Weights of a small GPT-style language model, trained from scratch on English Wikipedia.
Size: MLP 1792 squared ReLU, 23.5M parameters.
Architecture: RMSNorm before each block, rotary positions, untied embeddings, capped logits.
MLP neurons of a small language model. Each row is named by its layer, matrix (up: input weights) and neuron, and shows model dimensions 48-143. Each number is 128 + 32 x the weight over its row's rms, rounded and kept within 0 to 255. Numbers have three digits each.
A block is one neuron, or neurons of one layer that tend to fire together. Before each block is what it responds to, as a language model described it from the Wikipedia text at the highest values.

Final piece or whole token of a first name before a surname (Elizabe-th, Har-old, Thomas), plus "Great" as in Great Depression.
L6.up537:053061115142085108153168132103102117104144183141093084067179150112156086071134147145120105101145164102118121099133077124083087229164062113118105107122158147118146130120117096130131131113120114106166150137128182068152187122113125142106162111138150121105135188150153147164118121118122131103
L6.up558:100079070136130054159192219120124131120133110146213092113093124144160084079103187093129116161146162120107102185152120067128107112147082134133083171142150083123135078092137095202153126135094217184110118091146137108121141101101156104183148109138156165135136132144098078145086163179102108142
L6.up1123:111126124107139134195163137106062196134158099143137118093143110112123142099153128070161102124140148143132140185125106158125144125184128084116151102161106088124087172129155140111146153178083138116121122136167166114123094064072120158090174071078148129166124156165096099103130133192109173064
L6.up1375:139115064096094091117200095077123190164193196135106098106097105094130128119139139099119110133116200086134167108126152094121144222094094186100129151190140103131113158106132086173125152128136146159180089116124095145117118117133105122117069133133168210116139152131154143171099123153119141132
L6.up1478:109122066121090168112177190084128128137158128110113100170089163136126096040129194120141074137120152110171143181085151107098112102102132145086058128159155140053129153105167128139154126149136083179126106112156065125151143049110121140161150061116115135116130159102103093142084104180144200074
L6.up1485:110083095108105113132168188061146155193160174123104103097108165155138134161103100108112087129114195121113119221123091144131108161094192089141077152096085131157103111127128161112114176142116158110146102149113165119156095089152175202049141151140141192153172115129158123135132134185142122081
L6.up1602:101091117198118164087145162075119098190198186152182100114115217103125112123131146137122096137190164133159143150105090098140138144117186176128086115170149152117110196134057143145165118130168124156163053140146081147107125072144110128097138134148103161054163129092193139156051179114159098174
L6.up1762:065081088198087135180140129075121101129123095152144120105063137083117182103114146141141121125093110110119168183088092072155093174141157179168068075158151119115147167101069129078137144122123159137116124143126161203158112147161133090114191149116110147100240084087132105174198152121167129143

Early word pieces of multi-token proper names, often a lone capital after a comma or "by", e.g. H(alberstadt), G(arcia), I-s-(rael), Al-f-(red).
L4.up351:138158173118093106157132141134175108097164097182096187153125144142186160142132123092134128172103132132136126177099164126135096139151193091125148115077137123106179097088100142147146174114095157169133147104129150083117116118092087087141136118132144097080127115133218180108172172151088090081
L4.up472:095134122127089175103132142075118172138082102135106113065131097113118117082113168120154168139165140125089139181078113148150095109127077123143104099113183140032116123085130144072136078130158173134084162131186092112146192128126088080102133078071184174137203051098153165125147113198128083123
L4.up528:130121145104099145092122146086140157127121124123104122115145105124147165096113165156171090170144207096183133163103118066096114121158162168091083106135112116097166143140044186145153067159090125187114111134118084108104137170141103123154128110133161128110131054127136202099154135132203145110
L4.up644:097075120089123100127097197073153148165149163164142115113074132132111187138205144155156128253144136119103126129105162073149105138201144128106126040124177172125129109115088118138116124144153163136093131101146150112186121128151137101117176100087197071068094086157066151148125180130119125138
L4.up951:118149151105116162164187154168140148148135123071133109164086108131187133098128215108120147222109140127118124164083097113105178147115122106158112089154132132111092194144120177091110132098083134169043110150088094053141151118098141095143099132159116120069188070121090109112126159153105121120
L4.up1015:156151141077116090199124129113173135115068169147178094132017220163151127097124160114128190116180178115119147155101143088109113146113093159123139095098162142115195091141035155151117117164137235101102145102132167106141153139129120076119087153159079129125075114117152134167158112145101115129
L4.up1205:125146140059080128146136119139126138121144137116149110171106100114124106161155170089149087157197140100126138187121063131119083134183151145129117081135150095095126141129136124086106137202168084170101107155168086154198129095178140089155126145171106094114115129181083169106175149118136151109
L4.up1647:132138170173087140132130136137157102139119147115128156136115155086145136092131150093151072183202099121130092213101086115082075090132120165112118143173145111131165122159141130176105075127087156142134169098122189130114083122113098067085106074127158129111128029112090152154108107155096070139

The century digits 19 or 18 opening a year in lists, tables and citations, e.g. (19 in "(1937)", plus mid-word fragments like us, ment, vol.
L2.up1080:106161129137157109074167104087104152066117133163182045139080130114122126077233127118093108119149148120093117182141120075160127139132113161109112085127137129067084168113158090045172150127165126204081118152173118163163141122115156108133162139126116126060204140088165167130088127133137157088

Word-piece fragments that complete a split verb stem, such as beli|ev|ed, inspi|red, deci|d|ed, plus " to" in referred to, due to, likely to.
L4.up174:143159084081104144076150114181142130143167133155144074113100214121164120076134161085068090154135106148130149083163074130127098132174061124156103071142114114149133114147189129109079123163121154168128088123103133132096092112102099141167143128131104143126178114099105090201058104118123090093
L4.up360:129117155135118128082116122155132097148130111088162069088152106153111143113185119129091085172115094132103150105109044108077140103163126135156128123140073094138105136123150103084093176217153107146061135103177134183097120131182126139084142207157199129127133146086149129121125183136100075093
L4.up373:119136077121101152129169189137139157108088111130172108099093188149102137128091159117157112122116122181146129105122114095117111136198120123037078099109075154167120039086170085074108065139128127130134102209119125197145141116100175116156128141126138164090132149136102108120125073169165123127
L4.up379:056136161112131126091088077098110121142105168146155143160141080135112105104112173051106175129059097167123109160136126170170085139119129082062113079139140110137148140108169125128153146127159078103084110170168150152086135118116167137167136113126175194138111171096183135137113100184134149111
L4.up845:111111079079097112180180126109160145114171124108143103110164145127103111128092128074071134148131146120140136144143074154142147116150150095090082074174072106178088094069126129118170115109108119197121134139147094172126114142128160156126076166083109156160151153148149123200064102135118092110
L4.up1107:170137143186157152134166197109107135139154095108143090093094208110111114140126141124110140131070083082150109132138127140102141105127149155110118098137081109099125108067105107118152135136166144154138165149127167171049163063090160165116195205163129201175151173107124131065113110127107150135
L4.up1308:137086061130171080186087167099088144157115136120137142142166194117147066134131120097149152125117135101104165124126100051127135139152073121105134139218070120196139163076157073123115114116142141133072134126092133113129179090130188105142123150160160208137104139132117135154117091139167081090
L4.up1419:151108091161109107155095176145065125131156148124121077137124163160179134137124137130074188148166145176123186158172175048124111163168123094142088102158143067122140146092081099103169146130157119213113069166129163131163155078099170096121113113132125184139126101128118110084136124110143107151

First parts of personal names: the period after an initial (binomial species names like A. hookeri, F. O.) and given names such as John, Robert, and Albert inside Alberta or Louisville.
L2.up1503:108113139088107062171104146100154134121209150145127075136150093075076161142154124068169097157127135123133176111105104151149086170157165088113114122092139143136111103135086099103118123116087099122155178149182153102155106151083093128105116147136138115080119154134123080125136155140098121136

Word-internal pieces that continue a split word, especially byte fragments in Korean, Greek, Chinese and Thai script, and Latin-script splits such as an-th-ropology, al-Q-a-eda, chem-ical.
L6.up3:095154146121141172112142126152153167160171136124108187115078142161136188102178097147065164160111129160136151079103128100184069081162139145129136105122102170183146096138170113160126118157102095130116177094116092133131151127151050162140144159153149163142143105130140156186103160201132134102
L6.up110:076072072117116122106161099095113084151153132114147088098149146127085127136088108180136116192150204112144132163158112169128104141134134122149115140133126083118122144107102088209095159165123188180129141089132172112103114160131104156157154121093094125146188195136187123129200150096062130115
L6.up200:111096156092124111089107112113122112171127150149085125106157133140156102081203145084131072125121165071135157129126131167175138132130155147176080196089161145115100121135177141117108116116132205156102153136116089121060129069131122137159113057108147122049092144128158087116129160134142100094
L6.up562:121140176100115104081091102126147095163137106097102130104087181099140137078170099102114164187118131075092146118075136113155065085168135197121064058129041135144124115090145134150101127120128086135147206145161109139121169164101163148128099102140091116150099093107142156167103147125131113115
L6.up871:154192139173101072085122113125086177146137126156138110145096146144075123124160116147110066100159104115149163137119131133182034168133157113143157148126141099112138142086110131172131094126095112171103148117076143110117107102079125132111095137103115122185062152077170131161203157145158192145
L6.up914:139131155154090085132184156052171129105220117126135158093124186101095134163147164151124128134115159103152117205099132114092097115140103089052160108175114121067198131174125086144128178115123158140150145078139095159145094137106154137125170126142128118101150114111174116175095137090123152169
L6.up962:063087114102092098029112114162096088159139131100108137146145095151178190154200144066104119172212141071085123138119134125117072117173151201154111080136101087134124132050087137097138133192120157152077112134099110111116125117132143122149137133057159113202115061143135096194112180096126160110
L6.up1265:129175160102091125134173145084114137108108086141162125104163145113112124088143135053130145180099090125144164155133088127153092070158127118050093106059146135154124192137112112125103076140175105184139170121186142179116138169078159124099121128133109092157086120083138119123075139099097152157

First word piece of a state, country or region name after "County,", "in", "of" or a compass word, such as Ar(kansas), G(eorgia), U(ganda), south(ern).
L4.up83:090079126128090087167158176129094137166076072124054126112108125135162132097188171075090166122174172111096175193117077154190138104117166114128120099141081093145084142094149136114122155142113142122148141127144136096065161086086059105153119115153145122108133103119122071160156126161129109092
L4.up952:110160107112088085139185114095124139170121145128148104175071095132161099109211205128123108147094129105105147130146091161114158123130108110059100120110097159129118112144146168161088160128111158112094150136193150162117137139144139138176091090140112137148111074119119128151143115180145128137
L4.up1041:118105097144143069141142216099083138160131069085152186102124144109116135107156145122141129127179137081151125182052088160109094085123146071165087127155117117128116192200135072065146111154134124139129177103171090091121113141087107112105125107113149082099100100135098206070132096195100083131
L4.up1064:049079095123077128129144150129133152115146102121143141105063145078168079103130165070094110133199091148148179156098121131127088109064107115076112147123116162110102140151151149150133068116106143171126102125125097155140104148084150160143118105145160135114186182125119120127110168153064103113
L4.up1371:073127107149115085119222206140120112139130078100142127086174162101152115072141131106075082154145111089107146103118154112183179139106111086145121096113133098096167168170128125107105148118134071173129151112130084130105093144106086101166134046116141125097118135125073108138107193147103133159
L4.up1623:084104148137113081160149142136085126136109122083138081173121121117227082100165182135115117175164160107133143163088137127108132133091144135105115103116102128148170129174160132108161126145077171143145118156135132101143115161099129121099108063164131144094104132104139141151170165111176153107
L4.up1666:113140138082105090111173181125171158140128073136113109110099067086180118118232190114105092105138124215127196129100141129114128118065148129077110138154109121080138168131146116125130129133097134152106122192170125140114163106151084165116161141135142152101148125161098099137106121136145102155
L4.up1690:094171099093098151150176189097128120168108109083184066141130118129159107097153147096148087133120096151125142204073114102096137120152151156183078088133126173129163120127132143105110115112119213153128108108190112137092176121105069147080061133100101115066157107146171080177062109143101110107

Infinitive "to" after verbs or adjectives such as able to, designed to, attempted to, plus modals and word-completing pieces (the-y, shoul-d, cann-ot) before a verb.
L4.up279:153111141106091146106096155121145138109164165077154093138100131141128143128100133107088130145162148124062155099148042128113134095137148125143130094189076090159115119073102107151156135167108136186148106138060142130122189078127146141129144140051133146133067136111059095101116149126103058130
L4.up330:154085118107159126165203102138116180129113141170173164047068123142067143150124158164100168141182111138102166162145121116122114131129134093142088097155120155134176167106139082135071141153165164104143065160131125098107180058158122101107131086110092197129074112096125115106192081163139114160
L4.up671:138116068105090167077163132103097076138150190167123113173116177102114112171130121173113119137076101176102135150145121083120125148224112142092103088146129116124121157134147147125116075151148144194067157145124133137135139115106175154140181193183121144089082144101089083128115137136119145120
L4.up776:107112093152160139117154161144137173153138121073157101153067142101115065117122146151132140100164167137105153121092126071086165152126069147105125059179068058154155111143102107123097039169141170146099123107092145104120167121108151116162117084118096136144164119091144175136100130100135092120
L4.up972:105149136094147099099130175093155134118126173079111124184088067176133121110120124159159163105117104191105148141128051091084137162142162139133079116225188112151147147088136085096093101112116133146132130125115123158080133071144128081098162129129105170134122085071144127113139105140134137191
L4.up1109:156106055159135176147129165098115144107148125094159101169061099158113135140129130088119093152130130138106160134119098099136150111126087168104145072216158155121176121119089120119106075136121142163089197121148154125143172108131166112111156129100120140081110114081128141099054097085145108112
L4.up1494:124125146136108122117135141160134159114174185126120149117129196061083173042077163156112096139143214121050157098139112123117129131082135160101092107099159146145072138141140151167101071141141174102094078168072141150180123144170145145124165135195118146087151159162091130123118132131118133111
L4.up1500:148067102145155110116153105151062122124135156107099132133163137157084086180081159171155081159111147057104143150061112099098164159199098093122061133177119125124150115118141098163082087175122114185040123171126139116100179154136123084131118118135139124105113113145134084103156088146135104110

Middle subword fragments of common words split across tokens, usually verb stems before a suffix, as in sugg-est-ed, imp-ro-ving, ad-vi-sed.
L2.up213:150125142140180183105074160127089174156149114103135109145092149130147077091137132098156182179116118105138195147128093098153120125108144137104094063191069137116153116149174153199074092143124083141080087118138101168132139091150177120119106117144133139135109162131100107127126140208165097151

Final word-piece completing a split given name, usually before a surname in lists or tables, such as Wilhel-m, Step-hen, Jose-ph.
L4.up480:182107050071124113135122127132142115141167117161126122084110149149118176125104139111120142102146163121175133148113111028106105173125141126117153104148112164109204150141096155133112151147121128137107130139127174156099151153102162065172122103114164127134120109104109165133089081104114132141
L4.up608:165112139135121065159123114112160128149158154144144127129102163066077142183164127101117105132189180135123152137124137125128164171160122119102106097115130138127109125124135110111130147125123130099127091158108107162169201147141118098109112104154127145084122161136137196137138156159180089083
L4.up675:180139103179132073151146140098194195180146166129159142124138169128134133104123203090053128215122164141146145112128151148071098150103188125097069089133155156142148172114117133106175190115067112134173141158120088150171142127111059111057138125116100179114162162135165130145102139156206156081
L4.up829:163139149083100115180158139128134196136198152148172123108108137112163104163200114120100120142145122113141116182126151078165134142099128103069062137121121094129208146079112136106127145139107131103178107149090119142146143127119129102132135123124101170144161222105155157099084117132168151061
L4.up1207:148130135201042110117157107064085169163134122142130090098119181125161163171166158040097102158125203096119151156116138096109147103172160151113114078202166118116128170126153111089161112115067113161141160110115109161080136113091151064135110080173194154092111122130145192171129111115159125066
L4.up1547:166110039104174096126113144088084154105165156114126180068138184143052187082183135096130125178115176134163172100117187111125098189118164158070142073125168140068068123137158091130120149106119121153127101134111092111101144154077111156162128147100175111067136190102105158162129159111146093078
L4.up1549:052114069188140146131124182156140146151131099111121117130099145164123080155128194096112082096065151156107150124110108086147108127109112158080148109126142192162107148122045119141081137093104123154128118147107121127170167131148177127185153089111148195077115168138098182155133167129121047118
L4.up1569:147106114100176162126136179062117147085163172145077088098147178127159103134105126082100130138125109121107142114148134104162153120150135100129098100141171152141151133101160098092118200131126124100123193178110166180085139124130176109120118141129178203127122158140144127171082096118094105064

Word-piece fragments ending a verb or noun stem, mid-word before suffixes like -ed, -ion, -ive, e.g. exclu|s|ive, compet|it|or, constru|ct|ed.
L6.up214:224090095189118132111112174108105174081109105086109097143106146120072175127168137119136184154135125111140102091084143164166083139107181101090078119168162169149109111094130101140064118156115128112122136158166128079136155090116155127145188156142176147107133123146093098117139031174163172166
L6.up258:180122091172104132083117152100052111173127090162098136108076090121093064086118139126127129087114138154143185144137142125045112143088120172141137119173174170083175104147082120128019129191161089155094073132122156147154160106185198128128182156097136188144138088152113119131107150079190101113
L6.up391:041120141142144097203153134154113135128175108132124095167097155112111154131164188123130124152109109156183136103100109120112138150132100094073154086107152086138165191087103071130081152127061156089114147174138105151146119134153111104124161111131128156127148134130121139121124120097083140156
L6.up612:152138109183120123167113150114179165140151108152130138145095157089060134082101135101130106134142171123102125096122146175118098105148142120101131052082127179129125147126113143146119134128122146116119070145073053115123137146107124147098113085155113152104180191091131100159145123169140115106
L6.up910:103149101160117076143159185106091125149107149118092115092117166141097123105153179059105147118093151106194171125132118115098109124037128105142093092154140190146138102093129116087095111184124132120139127173113113112152205142090172141140156158163115159161098132119150086101144099142219163128
L6.up1279:158127139121096145142159156144148138139128180146136111049138225115132114110149102058096058118114079134099123134080080107072157090069226092106113095157099111148119191088139098158095121124092107118074081161152114162122153109120167119146163119165163158075094099149137126096109038141185130119
L6.up1389:159070071107164177134115109095092165168131130091113084111099172089179072132147205116071136146109156183112137126193137071137154120072079107121129100126121111129180111127134147166038057138077117138093177150133159093081080130120179123135195120097146146116119071138139115170112042129142176138
L6.up1566:087116085166143060123178130210192092144127201080134135161124189126129147173170150129124086116129079092132151106125057149072107194071104116106126156098114151145152093027156065071179123190093132102100181201139124088163192150125157151086116138124040118101128183145121124149185139128161086141

Mainly "to" and "for" right after movement or transfer verbs in biographies, such as returning to, left Nigeria for, joined on loan for.
L2.up1329:136168096153090095159222126130177139085139143110134105121048136127107103043155154132118113161157158137177141111161119081107124156158107134101130098166083109099132134077101132110127184098090150120055110086143111134086152117167095117188126066107156127137157117104135049096115072163172139119

Word pieces inside foreign words and names: non-Latin or accented characters (Romanian Ș, Greek, Burmese, Japanese) and opening pieces like Ar-, Bra-.
L2.up498:122101106148165107081155139130127120117149112146153088127137155125140112083160174110136092132081193102125142156121085161090102120107194061126117099141113091147172167135073048148136105161103199083086106147156137083124100164136123127093078136110245107098134122140126105111099137168117095080

Fires on "New"/"new", including split "Ne|w", in place names (New York, New Zealand) and "News"; also possessive apostrophes before s (Nelson's, Paulie's).
L2.up1166:153146041102139153154107202124154100135123150122162134152129113145151130141183179105142074165148144102077170163060098133109148147139134111115150103136164064149128149140085065150075089105088169170097096149193134095133159048075110074114136112155177136185150149146123088128108127191128122111

Interior word pieces splitting rare proper names and long words, such as Kad-en-ze, Fi-ed-ler, Ba-z-mee, plus scattered years and separators in lists and tables.
L6.up226:190126094069187145153155186130106138109131093131023163102156117157094142099107195160145104170161161186099127106134118151161094129124187113132140103152147193110128177186055062144136078086095138164130084122155192168158114130151175152152175092187124136132124087157169115168138185196201107092
L6.up238:108098148143106138125231134154154145080109131085131203128178162181118113111146143078119146166123125156084146126134120070122182121101131121054083160146133174084149128120090125143104131074147107174110120149119128108131132121132121099144103145138163093119129100128153139104115184182162071153
L6.up295:144122113136096082124204156139097074124146050110127168138126159199133092113181099127124106141100122124073089137127139042166103137129148105124087148158176130117149157118135058098140078136087104129090157133134142121163155134151116130144125123123138097056151155145149105199172161125141070109
L6.up751:176097109179135102126112148110062105101173120188137109155195138096147148111146148118069135095094137194103110138094114097186072137132095127152121114127108176111201172138107123163102099105150141093105084134114160125143118119151107119083126101142178150091135109131131115123148130131186159092
L6.up775:076160156150171109106090131145115147127124084105115157105196153179146106116108140091121173172106152125072113133169138023135104135171136071080094093117138116112146188134150096109138103107074147092126093111180134155114114165125134073137093146078209130133148113128075142156113131095214062098
L6.up1054:070151067099139118098144116121113151086133079111119142148186197129134109075110117103121088151130092092095128122151122129119110127116167076137019096134111145129108157102107130093114072181118120137169168109168112180183109149118200105122108142155162152111107114149131155116090160107206098146
L6.up1652:098156135155093151119166086145124161164149097153107123164198188148087158116075102136087093160123169081058132150138148066150149134113160091117083097094140125131125176117113083144114152095104128100140059182134086159182120144109145176120130080105167146157113071186118103137052113163166107093
L6.up1699:134155079150107127126161101117094129162109152105082102097087149133121100126151154087131132142145120113133187136151120098095128109112153125127041087134206077147122181118182117113107152092101116144133142141115123108118119138105148173068196165156115123145104179183102139207150160167091105166